{
  "n_layer": 13,
  "d_model": 192,
  "n_head": 2,
  "n_kv_head": 2,
  "head_dim": 64,
  "d_mlp": 1152,
  "vocab_size": 2048,
  "activation": "tanh_gelu",
  "norm": "layernorm",
  "norm_place": "pre",
  "norm_eps": 1e-05,
  "positions": "learned",
  "qk_norm": false,
  "attn_scale": 0.125,
  "bias": "all",
  "tie_embeddings": true,
  "parallel_block": false,
  "init": "uniform",
  "init_std_qkv": 0.0453,
  "init_std_o": 0.00888,
  "init_std_up": 0.0453,
  "init_std_down": 0.00888,
  "optimizer": "muon_variant",
  "lr": 0.00794,
  "lr_mult_o": 1.5,
  "lr_mult_down": 3.0,
  "beta1": 0.95,
  "lr_head": 0.007,
  "warmup_steps": 200,
  "schedule": "wsd",
  "decay_fraction": 0.598,
  "decay_shape": "linear",
  "final_lr_fraction": 0.0,
  "batch_tokens": 16384,
  "seq_len": 1024,
  "doc_mask": true,
  "train_tokens": 153700000,
  "steps": 9382,
  "dataset": "wikipedia_en"
}
MLP neurons of a small language model. Each row is named by its layer, matrix (up: input weights) and neuron, and shows model dimensions 0-191. Each number is 500 + 50 x the weight over its row's rms, rounded and kept within 0 to 999. Numbers have three digits each.
After each neuron's rows, "fires after" lists the tokens most often just before its 100 highest values on Wikipedia text that the model never trained on.

L6.up287:483456519437483537579502537455460568467518621522581532551483500459386541515473428535434454526483525492528562570526557537461462487532484490561486542525482390565531474608558574489506443544505577497527479493439514499502499473559508487543526427577619399495554439501483463540526517549509487493468535439468534526422527483422426522507608549433489498473436507568525502544439487491505556462486442514470417452478436498475514531413502487409519536613560459482534483530547468530469505473456563493574501612417475424464491492500406537468449539396469572387519460490487531471471550369597451588
fires after: "ha", "d", "ab", "ra", "–1", "f"

L9.up1016:444485463550492511508470478569571615531584517502468460497552498428472484535443486560454470527527536461527549469444501503526520469466466578542547539533570494439477599451504533599526429549436490458533467405537488547500527473547466439559532491502426495513519469485441503464470496550458485449566468571499536452466430552494556442420451418528493511413524478525546487468508423560472517441505526461381635571368595536588524539454363603394459478549468460476548531492422484479469488457533590562529556602497537504539524537478581429443515530577529480520452474486409465481470490522592471515
fires after: "%", "ate", " Party", "es", "20", " Year"

L9.up898:476457495467508481570399540555426486384492541571536511553555399523505520570516515452504565547443522521528591449489432508523514530482416434471407482540512565475526449498399466600414585436453526590413472590591483466514517484538607586537606448513447485442532547440467488536522477495540554569559480550525583580546509524442521544526481446528484487500445534484448486462516479501508525560493488550483470491451566478536481501508406525370521464543487511469586475505504463518365417537465552599480548504504426505442476572464453548472560436463517529399454537510449471557547512544463472464
fires after: " ", " re", "In"

L6.up199:396497547540469405517527437570508496439506535445506468522570409585557417529537434554503537560523432537549437487529476544471493506476501497465446504488499441498594482400514519605435596520560496485512475514517365473541449559582569445493535431569488490467543527464426441532554458552552534550445461532466601482570415473498386489483517492464446541568502488511421569470487462428519524473527410493564566528545549549490482494461476607495468461430415537536486479524502510526414482543504567471468478499545482516569476579490528538499570498504483526514492552464495602592459357477546431599
fires after: "s", " S", "S", " St", " as"

L7.up828:528403470439469569506422512543447464559543567499531508544470412530493534465536481500466539462467463496549417474505490568401531537520589398464480467535521457525564475449549448486459474519578496472561508497519556438493595475539624568549509502544462460530562438388471441476514523552483486451474506555479516542603517483404459433428653473453574545567489614469525501461476510521525552419478431562511543518507518523525492516434629394574475508483512535476471578606462481465437528463597532517448526424500561540532428428439469442459542466468471522487533466465486584499458502493440562478
fires after: " |", "-", ".", " f", "cho"

L2.up1104:504439413552560556560537486490491531512549535511626490559499498466531482486462466568661480518486603522460441516391455475439463501509467607544498446486471475474548484471564427509464444487469420535548546522517423450513562445567468564517562479543494529461515558505519434511448464501565433546585379539470467495587527537438564510588508498504505525422498476592515521496457489496493507356432492448484493556443477421502544474482511567477492495500449474471399458547525481485440480554576598535448534516473408422480577568417441570402510482427524469547496508505511489495509466564421443420
fires after: " the", " The", "The"

L5.up1123:483505457540479489545522457568525469464564583555460436493544488508470447510367515485476463525426465512448547463470523631488462457606525473486470543528520523382466563517546508476482574459430492578462502510488542470575529535515514488403560399468538476452605522537474501561528422451455550517550633461466488530546495572430434500441514509592515459450488511476519407528542489460543514549446512528518512473540443476477490449488536475616519481492526527505497450556455487366583452480366473479445614492521598430543517542508482415495573553517523496511485512476449464551451490557392615469
fires after: "\n", "."

L7.up1018:489443614538496531528479424640398463493467498491405499470500572522476530482486572510422612462503521504480482505520592537522544485437498485527492460473469490520436521517524508499533527478452496503443489546552469614509527496514532385531579502511455464499573477520559473594462570508497454426426539503571524472541380426484631505557502578473452510476548471436514500403554544470581377514476569477436533485494471555502524558429522546483511480553578507534500447481536481608484468482510521426505565520405380511433510541578457438475508490605565482485481432415541432451491532423542497513
fires after: "ra", " Ch", " Ra", " Fa", " fa", "f"

L6.up373:462521465455499490506430516488448506498520529440546514458497539471556527522505464617565490408454554576575547511443421500537584473408514479433443502470496422538453519515438446609429593429528547471552456578475530533448536463488491567443517572465376413481505472572495448457580629523586429477531506496466522519531546444475503597445545507552475513501445572486474562463470481564503542411446481527458421513471432431487504450472519529543571484530411430496498539433463435519483475570570515489508451515474515504520578549436529544460493395489540556496483549654466439531596575505520490497
fires after: " ", " b", " p", " st", " G", " |"

L8.up80:458502432487483495547533479467525510458483530537542556424449469522494534497545539460487482471394555574500555488551544427607487483428603314484386480453530529534547413405564556483545522442476538556467506566527475541434563606480504508491498486476452447461535453485499476506572514528470508470508419465540573544486485506371522479545540473521440391501514512554550450483560400500431511525456385442462562451504505533506573453524447499496484434501494523595551624511486503493493474455488511505435537451519403498478545497500519607434516526482523564504366498581516561532561534483574538517
fires after: " ", "f", " 0", " a", "se", " mi"

L6.up794:444481490551520447516502559430505484494453608353513526564504564435565469516558527552491545480517479454460489509512453426372467431564536449483539506483488382452527513452503464526437565505482604522431522499501474479514540491435438558524536437495537515479470602500490472519423480458592578543588421582479495465483542541488520500477453523594518452428483448435627530430531477471427553490555545447592486446416449485568524499519527603460523473486484458524521525481547477539509536606486521519523569431561535445443512501497501534495390453455476501539520448515492530511536458519554589327
fires after: "S", " U", " A", "|", " the", " The"

L7.up860:455481493496470529435589590431504573536501506558481426566474604459507504500374492469564556439502404502526458489377504524564543542458532453477528462560528424499435428490432391483563528553571357523569423467482436491515484590447542535455522481488454495488501543418516481471554494514571438485450494545563496545513519492472608424501421577507581493551501510504511460503615509529482501460549495466401539487524460514514523509511493507483548434503592457597402512497558534485498406428497464508573489417487402445585449498565500461509580513550516534485435521464549457552460572521510519452
fires after: "ri", "le", "ra", "li", "mo", "bu"

L9.up1014:465555513558564465496439480516581554450478597591581421498453405542499490456479449539575540500465614511513525586529618508557523568406542549465508553428475456513537483521543540565507481447534406467501463427504508458554461447475534380526516522453351532540536552458482529503473510423501544610527506524544515512444485499520497508505512466428436524560406458563475501519495432432413459517483483543561437470482469451528452498479543480529515513508440650505482443479441522521556461616531449475567446469527453538521452514410425639494467516535463583512537478513479433538484511437529471498
fires after: "s", ",", "pen", " Ab"

L7.up29:477441446545453494556431520650487489543529480547463542482504491437547491506542530564450505404417535478504515456530565545481546508484439559466547496550408463444443460448563452492493421563533487548457532555443469455498461454546443482445501503512497462444505529502479561623435507510376560554515488553462613462557488437498474487482460558515444463527476539583471432463466552576566517522487578572569551497504516496449452533511521566516515543503548570550559460534561518542450422598461489459509484432497507465479496550572365482524463445461565408465495387521444457415514477513518670476
fires after: "e", "ra", " Fa", "a", " O"

L7.up406:433521527533431523539479594476510439456407546492422482549457397518465526463435456513551535494512548411477555533402525445504466529554485436564494456531443547485579471488529508441606372485519514501485448526592508559546491539568534537504498425595516510511501497465487522501494598506545502615412497505464523497574537400452496528508574516501447461542477569550407476546514457490517507568496432537552472463547378453468380567543523483484489471540541545410592500504444591499504446531521372502532530487485562520482530482502475534561431377525509550468430527498436495504521529538561593410
fires after: "in", "fin", "n", "en", "ad", "ar"

L5.up21:499617519478480564523526430585481514659448499481548315480551475562467548439457405540536501528479608539463475538510497533530518534465596542442483561483505399544474536549527446514472463455463431496408522437472529544468462450510530518544532552471543518397530514436547381530447530571447500536611529509471516520514596432425508434499465536493434440549397481483401467578465509529489503446448494496427457478440472438541508560547527569540420506616488517440490467445509476585524481543514532479544515597495457533481568535525528495552440535459494536498516529471509522459540511463478466436
fires after: " Li", "pi", "mi", "c", "li", "ti"

L5.up394:584469506498480529556493408440458495456452473513518551544485529447593518468620459559456478512466488477484525564539497492459556446568500485541462508423489483524534539567489528604478497476490585526431532497505497527440441502421543565558538501547385405457473553463482596493521491506449548557538413490537545510507479557390490474518547472521423538546528495604631527441489495452557414491479460504483413540458445490496446488553496498544518402546480578504419572537386529456462506523536540442586470547514473512548541633459467403415483462407528451523483450503529492583507535419533388464
fires after: " re", " in", " p", " was", " ", " been"

L7.up1136:498359533517417515493508466402498464494585500561545506502534375478556493448477527510440510462456481568430516551518511469524497449452484572508506507486522475524664506518556522549532574469583478472341426545428548485556457550541492506508549510507552562506464536420484524578538506584483537543470540479383473499497506461504495520440506404560578518499426459506469420408534497545419533498467577537511514367568471439508418522489597488508550494504494559509521447504497400525479473528416490596530508530497515438558447550539574545544402561553440449502542494525486542411447508502511474531
fires after: "-", "|", "\n", "ed"

L2.up398:480466406507477555553473423465467472463506511587474537506503515576485582529558397488480499489529580564471532490557412367483548510455419523438460464431473475477497539582435521575458488546510523461513489508540459578504554393531452552528566523474438555477529453473414542481663461456492490609555466546540503535471481551543541522510459495586501437483456489505518572412369502508522469486515570467518469484520504507505492491438514536509567402392543471458481519519480462534451471522416493445534427561514532496508486480472459534487631450449446535457473463514491502561550674439469473409
fires after: " ", "ad"

L7.up1143:529479539546591553481433500412526502446465587514496478479563505529470602533544422397569469495517623536554452482370590549595523500536579485515542513593445529483521475527499460473404525577490501446405487494553462499376485491505475506547541473643534511455412447555532520494541566537378423469482484491457465482546462450436447466520441436487512603470458539508528518464486465534572474541472544453578369493512499490481525424406450449478600462483530556482527573424449565525518532507470518505557465527470532568559553476545483537414466501498446435510515503487524453497481526500462545538
fires after: "s", " in", "c", " P", "p", " re"

L9.up993:520540459519454557570513508432450447493439487441576464560443526473563597547500526499468537448550488527395525520486554582453511434517425460495515510455484564609443499560570471475481547393540512495573473444475556565431464563497619527468510505455514529456415521531399459605455482466431448548587544475589444555518433483445446489522477412523410453511480601486400555453470504497525559484453459515487486593437539512491504562492559577536530423443496513444474503529523480527444486445557548423538532411528466535584394506486572548503536517546459522615452481449514553436507480521485434497
fires after: " |", "---|---|---|---|"

L9.up1068:513461590452480505571476500502534543511451450509535521575457461540424519585547476541437510507485527486554488435420545534531521440506462417457425481531465520410513547635422576505588500478437457515484554490578462518460511438559542459514463543461479506489435375480466498585536546533553458516404377569575531494557505517498458479486600447571567576446460474445471488548550518518544491530524565604442468413451425490439553561516484459564506477499477536539391517586494512458519506470484532490479535506425523577464421450460539525527499466531509470566388474423492513619491583423427511484
fires after: " ", ".", " h", "th"

L6.up743:567641511530548510527549465558508494646515495510481502626570425465452536537522452594480530526483465475550569546492500609394507589490561577527479481438524538556439470529496523499553433528502601497480429416471435525484491460517511590430490548592563494543541494526488481473367553417538529554485482474545468374562542442497484459482496457511571536531425563489504502509487448447542490424526411448501490519497485470555482531399499413443497499508458447569476477509486531554513553594542449461585457487570464590520492451418503509483380425468523476487448487426474530505501482477470513485
fires after: "′", "mp", " And", "p", " in", "d"

L5.up1024:410458472528508505624471491512394456533471536470459506487481593486509578604602454443483514501496500477491509540523506439414532511514458568441538474514481563464471538500466496459460576513477483464425437590622437601566544467533510479566524457584583461480566496480469557586472480556612411508406519436493481417420536456521488514542469440472535485507523556552475579553400510470486514494427486465467500516475523485538504586528556512515617503559522470446509487489516501477479591455519492429465460553467491493511510482482428628454495540518488544353505549508471439417430468438584569535
fires after: "d", "ill", "ra", " Char", "c"

L6.up965:453451536535513481430451518506565521499554447425475515555512501570567432442455466571487503468471517469538493522439452530510404493466542457494548534517559537532501551511494455522531420597632517473479410538525447439500463469498439542508378593455466481440563522521457437522390463522538513514442632617397537500510536394437519520449512401487434496382509501587583515505490462485596560474464478503384549482485544598524564493482489519586503485502466454501541487500597482500496504471574498533552390484538539527485551557450597424441532492453530474509465454528485449487535526485555536573
fires after: " ", " Party", "ate", "es", " |", "le"

L2.up268:498483477493495514636421527537424511467589504487535470516578485520499485469486456559515596432459473518401461498552514503478465537513412572429474494458501522450478517509432549554454528516525436547432571403502561498538488517557373375427479490533566457484525422510487491430555531491452530537581435557446481521565454545491545496537478488500577506431445363543425475504563547450466594566491470596518549450448470612553515551522455620491499472546530491576524518519444493407535454479492488413476503503487524552458582450577496443477497525513533457508614563490413506494484480561566512571
fires after: ",", ".", "\n", " ("

L6.up542:403559572528489530578488549563453475357477462544459501528474430497415530469557517605530535497487445562534452573518464595586492529482509511512531476480436546569483489480507477541541514500551435576465483578442579536497596452557541360464550441482567533503435523494551529579565520469520496446508518494581463436503451464528381505468475523542510446442499504560509506474507585504510390503556467485530571483449486454447555573533510429560517543460541487501550469484518564633542427475489584421384528446490451437480529408519463528459385506511454512513468464503493410487545544542502524432
fires after: "n", " Ra", "ra", "un", "s", " Ma"

L6.up471:517478510524538453467517502472594441458503502510535552488457475539541430563448508550547513489476607541534407460498597567540429525396509487545528466534475505463504491523474516491457462459510553548491435531493409534541537524511425533504518529538476536544566522534526476509497489473521539466509509559471525541455361570516428423521561515497473512487437556570490470465461440576550464502485413565530587507548454483508526494587396588443577486574478555515511421456412552388384424574523468417530493441618470578544523498502445522491545466527445528575543479418563590464438431367459548472
fires after: " S", " a", "S", " lo", " Sa", "p"

L8.up390:555491454456452477488469452602477489531591523470524431512446508530480572511512525450473463527540422496399502530401455534470573537526504605429514543459470466441531507465513464487405528468501467518369500500565535506504621467546451529496466509450624505520538571462487446537460578442460505638563517456526460479483484512504412517493391472461598595527412547564509400536579528525485504458508468517535518504468585507479466509559541530511583417546504419432472490569448346455510511458503492452495565479446540489506542520542508445526553534489508571615498483501435521488441486512464439605
fires after: "c", ".", "ed", "\n", " No", "it"

L6.up309:488463483403463500443598438510563519511481450539523497453524479465491490515498489543446453545548543521478487523553587548461485382418522541440454524508488551427591465558444539516453485531552435461470503456520565434465458590550513471459562495434491544452480493519541502537528488554505582497425473529540557535466548486487562448478485381478503548523418471502504391442592481543490464521427542550432586585534574433530471446448504453516431424544470537391580412454473486459562579503473513414489638496504529493514522469449475390546471590502523578557510507483533561468501481370599504443
fires after: " di", "-", "ed", " f", "\n"

L7.up1098:429455526456533533602482566530536561520501481484462437509537501475580565531493501465523431556495395536528478521520497677452523463535382520434459412475519497455553468467396480508419446553508501531490533557523614533549556472557508500503513436485428476522564612538556588538534506567480501524402486477521492506489454515424486522505408414499399557449499422387424446463465507546529532404493527535471520507498514528486547500436484529520521470430487540391515532476394460563512501533555497551480526539353430488460571511487540543486461566564555501549508487516561520479480409459573471496
fires after: " ", "ar", "-", "s", " Ar", " di"

L6.up708:569507507548439560564537523468425475537433544493459483506451573532494574507582387452487547471510548422405530527499518518533546584456474482439545449542515552437462584492386512529514527498563432547495479566516485470524427455584479466499463506529509524422541495586541445517504526501464477593524624556597425498509532474523389549470516441463490507545525471384487461530574531466443501585516437514486420525503466509409588463473505423502460475486464564485394488574544575474509515507459425499505479484463431502480611480495502529407540543424603442578540424407471551483557538505513473568
fires after: ",", " is", " was", "ed", "al", " "

L7.up346:441542416535488501554534513533442540476474513471425504570519486565413474425552542530510566596460546468530514553465610444480466576504601457605544510470534571468552514453546399383558470583599481463487500455410435462442528415480537529469522454579550422556395501515476497475528607512468535501490570519518473357547488437488471519456452376469480551473472492520462505518542464463473471552540509403485496546467500488493578450517517508459542493455532509520489437511467578500552548485472579566515569523535506555512517477530427494471483405484594473578411461420496486448410451531479568511
fires after: " in", "d", "c", "s", "In", "″"

L6.up235:466508524557456462454510445469525554562462444356601559585475514471514528510498498495515474437467453486576501426419523483515481541505473521500554424406505521519509461447475507474518640558515469448477481482529506482514442545484503541565584541463520511479418547434558649491504463523549543448467607590453408482478481480468496571353408488500503516553418547474484361560546559501539447486492517531450546456548487525465530468445421486573524532511487512473394453573527470475586534540496494559537455477459506466444566564520488574544582471571527457498389516521516468553520563444539576490
fires after: "n", "li", " first", "le", " long", "re"

L9.up941:467497526518319514501506462520556562522525513522533542533507572489456422419491466534474426500500494450652513524508652482515596519426575507620523544519432509526529496427491495501488501480462465570461491468460508422531488567487533526475525449438512428375489568503549545524442482544511502490453492528422550482498541503564569494527543400488429408543417441465469473537470423533418482553486495484560511483521551438512504416512565473608458483546502524558425414506471486502442504453555479441478615613535526499497467467557556436413443457501543575592519529529510470479567502492487469512
fires after: " di", " Di", " De", "-", "im", "di"

L8.up433:508485523473459540477403440487404465505467538438461496478506464489597493493550469439516546476514521532525517464536569542479483480430463398517557446497502493545422433524575489457531524578485576508468525409434403536454579517437516539366472485505540435465474504483530507452456512495497502483512525564632464486532393580539456571524551462503447486493526573505526484428487482443470540486410527529554460579469580499584496505471536580469462414458494536488507577490527498501498465547602453474483471402477377599559520535447479535566483524457576607509499446454523530419515643591499538585
fires after: " |", "s", ":", " career"

L5.up421:448514453510503514530538614504553558492455428387503407556481526565559508501483474469492485512450444463517394532362567524538549527496469597541479554556486555585443550550482498453455584557468614481527449492503478401570515512459511478434587505543504408496416517554502476556575427524502497561511522519431508437537472444398436542460529546508464536534466487435449500611523566513573470592515423447401560530496454553461505531519442479540473508537502439445467475535502551556497564550467503448529459512438363426482519557506553501487495484465488521488431518488462515639489530417473474550
fires after: "le", "-", "t", " long", "st", " T"

L2.up597:534399537457539367557436533482517454466628555473568542495603593454517473508486399503522415410526409577413434539487636538475472403489474559502453497471458476543483520532494546537410526488513588573546522497536539483498453591532530532559521573491541506442503561436458564472513519456469546490483593444369497544399583508563469492484440517503488540488497472427483439504602438521482492496530565437566524447472442484490434517518493433561542500411452518492524521480453534543538519426483533487522493544489624497500432530526526501460530467516525469495559436468557487454485584471453567470
fires after: "|", "-", "==", " "

L5.up278:473596454541540427532519524484592557503502543529521554528465599484593525459509499526436471525498524460499527561522444501503548523475406551465476489555555502574443511491415491497481512582508370472498468355583460487503439456486542459542482499510482488536585600557494426486473542485498482594488550533470548525555498522472495560554440523473557462532493558544499498550505445454449423482407484534509527440512457503443509398455505517410447522485422584499401395554438615502590494535483567553452382507459413467528542424415451466518505582503545475468522548457527533463409523494503503617
fires after: "s", "al", ",", " Al", "y"

L8.up521:509587473478455567525451640462477492439530432506532423439495511555491587429501478446537508480488552470473460517536397449554544480479479498536504558421428491503477462510564556569571439487500491526545535447496517503522416483403464410489462517583406398452481528557491499487551594482605513478538508550582461447495520550472553452525461570540406529411468500381476504467422508547533484472496434494564528445492449573500504418491474547436556553549533443546522489610504482532565550456443498476519573521504456397443486531469442518438587555591484444494565485531453559501556514568431446587
fires after: " ", "al", " –", ",", "6", "),"

L6.up195:455509518467440514478476552473462527488464441525455517522545457470488477504443496498508474528520486434612476484574470477480564486584503639522516453460558508511457508451444547459623429489505519528516460547544509524481479577526510530569448456446660474481541570473490522557371488492525476621419503459541560418548493544566508545418512421508456512568444635527506443494508481560439439511533547558499534524525525566491530367508493534528498509497412547456501517450411497434458442532576437483469505480493462451580479474510437491441467561527404526463492623535404502479473526518567513374
fires after: "n", "in", "y", "ran", "ay", " Di"

L9.up314:473478508455502537511481556422522503465464576467466518402484444491502529507540504448525540530531527458536514520509474572383527476582528619475558505592519445455551487427495478571457428543538408541503473506451401539477508586433488470557612548513522519486431386550486449509567533464497485437574588504533555472463489465386555551453560503450446580575460515543507530434574452533523524475428423475557469534446605490563567419512529492532516504436491558474480533577460520568463426429495488475526511448472439499488604543534516490557510555461501326397535468469485462451517523527511431475
fires after: " ", " at"

L5.up342:454497416496454505469511442487498604490474446433500442516471529479425546461514527569463443485466622474512537557505579467462474476461512481577543612499506449475536415521542429486558498598621471522501466450436514588486482513449556481483469429463556551503510471552530428504455625491502604539500558518479538495542382456454558441516516431573463484510506570535449502439539488416445554512503466543548525523576555528535570425412509524513459585476529520488614475543362524502521540462573447513553466460575511549574532457513462419447586448502485517492470533398506492504427439446456577493
fires after: "ch", "s", " ch", "d", "z", "w"

L8.up1112:478470558437517487568481530548542525561624411561511652477432463532514541499537413433486471354474466520533489482549538573460463453464450611533494564471463499437518579456545578526614512537418514483521474472449493499497472465517477574440564456488571525471445420475452528548449487497494454458538459467520476562536492542495452440539472498555473503449330514517407458529529417556487431471508500555488551527514424512494472435486442551442503582507535488554544424519478451524523420470505579491482483472578571530458518470491503551510513480540509584569529414576531564535518571507421419577
fires after: " (", "-", ".", ":", "|", " /"

L8.up697:567514452508456442496488534494516497509404461482424465425393474577496546549464478476457699480574503549470452541479425482512480390412438518546538471580466494465525499484446441564499544586529483496487467522591510437464549503467555456517515531465517507495493442526465474492549537530478516541512473453467568615454571581462524442487555525453406480496580532463638539435454538518455537543473525543500555476491492491551558458474560570464470545469501576525492488622504455566453533588591484433527499560400467412540479538517510555446510501435587443469437515481392447484518543550475446491
fires after: " ", "ate", "s", " |", "c"

L5.up189:497494587487435542517431504540429485577551473467510482605464535486451516578496507545459573574497528433392481470504492528522589476573389479487449487538526542484435522564421530529447461471511487509402491411555513475425457593540444484412510492556490517432509464480541457595464523511528487432550536573553515494536516483506511578558486486484450499503452500471345568563472592528480392561513497521500461472515508522526469424436527429477550472501478504538456471463507472592520537547515409445487537444446509571468582459544432420473559519451559473608498345489503591525603484438508523481
fires after: " ", ",", " as", "\n", " (", ":"

L6.up597:406368412510501477577598451494490489486531519472513603538498500388573532491500497545410441443528492532524580579497473490499364522446503476478507540366431442492468527476498550446554458498510513479557520467501560497548533494480450462612513373478567491569531579460514492539395495538512573467515425535478509503501522501468523475501465514583515452486584509466522507419554545580476459581549474581511409564430504356491482518473487532441559524489438604549560589534464511560479495599469491460555442531565557429529495489536486513508428456518518521493507446472466568503467472535528576484
fires after: " ex", "ff", "f", "op", "ab", "com"

L7.up8:464532530548503439517464447586584503547567492522486479516533464572591393523461551495503491515467547530497384404472406539547461606460461442476495543576572608440508516459547530463493467489444536491494460602574500449433506410479491485566402566517509501504662462474474504491538467499512449460619601417423485515545512467494528491542424425513425463439593519503582542485461501436563466477535485468454534513486576471548458440467485570542565453521506481494524510470485507547448550519582481545502553486474477503569597514390457565433498520456461387541461504452430497433491504505515520501
fires after: "\n", " ", " Party", "es", " Po", "."

L8.up826:577511479549448507544494584555427555504419462521407525397562505471517479424476552425562524447483528514483422498474514544422493506479506497519508563566457414533541545528467447535552543511496447567548454529564484519439529372570547433520409438485423545514524529536601465383497577462501441497370540517413538511484561527479436483475447510483495528478446504580517513513533431423506570491380495592501491610503492415525551549532582487511502488526512541550533495477542492502488641433543498537419538596478536544506462504511522494460477475574436477421485470503472552461396578538501511436
fires after: "s", " St", "c", " st", "ur", " |"

L5.up411:531424551525529517537532500556490480493526550391522486569537555495520555516590498443487508505464406476525452533496505464456568486491528530479513530477388517516507462578518430484515538466434530487537465360460442588538472469470517527513531515535463517579483555440459449550608468517484523510475578568573497394462451454452575488446400583496489472504469463470564465491519622606491446504524504489468506605472511553493517569615481442476573506484524456505560494462475477490510485542497561505482621465407478429410504428640546450486524448484595436555487410458500414461537421463476575458
fires after: " per", "re", " O", " Ra", "ra", " fa"

L7.up232:468562471514461526529477431464566508505464573529512476494510424547571521521399463478484526506511533434480451469487486515550544465512524551496440545487524396519479475507483528566447556450448495501507465592538611528571456365474551472549503496428520502486606536520521558469484539611545537564551500549439482496481563365465570469482589476539558443436432493535549498517525557489481512489523508560484530554466457487494528450473436545515479485559539490477526439508555375550494594553351506501436544474444564515387523446440515460567383408512505566514379544440595492567497568501518446491
fires after: "mi", "pi", "hi", "li", " Mi"

L8.up234:454420465420600477507525414471467453552500497461501495477450544529517498539453597492494480578493467509533551595512592469533533427438542506523503571610583515475453469492470430471538582485479533488512507560523484525523508443524574577554520461398521457458532563489511559397475556473505447428472482533486551586441512574483558547495541474420530569548416506501471408370452364594511501539443496435434514489487433437475454487638481441549497479485445469402547594518604495414436415469504423555497569542563511509496550527487530530509504472456463501515416482533525514535529518502506493449
fires after: " f", " a", " pro", "f", "vol", "ff"

L6.up75:624568473570375410535544502516382506484527544436436457396513521539437516460538549459499507554589544464460488437507481525458537515463462406514530514479462512435436543456465426584548552492537494480466513469480450456430509572516475351515451540590523512469472516494463469496462530537547460412596572491493459558482529531440463544466485585493463612577469508476524529445482565541457588521404471540442502578481471513498612413492562483507571480501485510476603580555555540459486457437499453456455528501482574449479459573438449557514533491510477481490547482498413554486529574497559428554
fires after: " ", "s", " f"

L7.up222:425439548470468439556535567478534507571535589528442416589579486512412509488535514521502557470541479462474535646491555579484529639574527483447511515509510479435509467530434570493440501498407583497575488497511454529547539556453518501532473504426460418354484517465522521475555436521518466478425513473588510544498483496500513480547568513446513503497406433504471481441428480536542475522514502515479461486476542443451422423488474511546555438510501426526557526423486488441497458519467494508535464533539478555454524546581492375409491522584442513542431495481576665597493480532423429534
fires after: "ro", "vol", "o", " pro", "ri", "cho"

L6.up236:531494553453458438420568556475460557457542575570487507494495439548476455513518535529529466494515452563491466570456556485607519468418425478538465481578465526583576491506458462486499505568454426516414472460520490518554420496551567525502594446544600497516449524522480472486411483503495512500412451487468491485517581458446526455480467532416494611649422474589510496433526470542494523507486421510507482539544594465495486480528565492509477562506433467504531424454395476475565506503416494385412541448531572372548478409448570546490557561480458583525606516609492490506504464474510513504
fires after: "\n", "-", "able"

L7.up650:488413426536512555518381497468510481460550609470585475452500509489524592523460477511552424500458543545535542470467496456481437483487516519472481484536463431450379539420597500485501476504477555460485525512541568505483627412431522503608509515535518546429552580509606492515475473503561518608600487524428487426530539478480461500560460522560464460450438532475509571534587524461515476477520588448467447539454541323498499565443562520422550491456479488471486500531503527491481479476531577587410599520573494503529551513553479486463493494478465492471516479440514553413546466521401402413
fires after: "op", "ver", " The", " ex", " con", "The"

L2.up850:470467528524454518521425376519534540464433608504500594475564534580527599452475587509483474522546509477524570410516494468471491462519487432545504507474446501500339499470514458492502492511502512469511436511504639444521437431500490531492572552510482541526482501442398537618561461533505458514534537490537492492528517514473561491434383438519552493416476469544510467504460459387570529503506464528574534447549462486457583486520498585422501461476492561428539590496470419574394555506505555521503488531504441563562482480486404468490597443484529516448568419436518570458563548532480473616
fires after: " ", " and", " me", "al", " pro"

L8.up742:573403553581391485474457522559485522443469425468480502594474588560481477504487497455485531424536507496471458520389507492550511437500436572470424595471429485538544511647500575493544534542540396570451496529573495455536427512465510478565492460532460483427498476518484529471540573529475453529514436509437478468482418479463449521554515552614462512553464511499439416473512568578564473474458513526600468483507541593456510531535479523532590486485590516521487465596594507460527433491491473557454500531498579477427427546436435604437407537421558427530461507496429430479493476527479523519
fires after: ".", "-", " (", " and", "th", "T"

L2.up628:552425524502533404499396529534476501598586595507517557485565462479540468368494384473545394459443469473430487432534476480471443459529438496536477485423474481489528490490562478482514478419500584605503472606559549516411516587507506486530507553462513478499484467507474448526498502495457443411453618409422588530497600586465527451433531451466513518541489571476411400499545526556503419435526549504502564433538467561540502448469525447500488535469495476524521517474513518512486573461521542502541488550490639411586462559547565537516555518521548571586458517515513554508434535511502507482
fires after: "|", " |", "al", " Total", "-"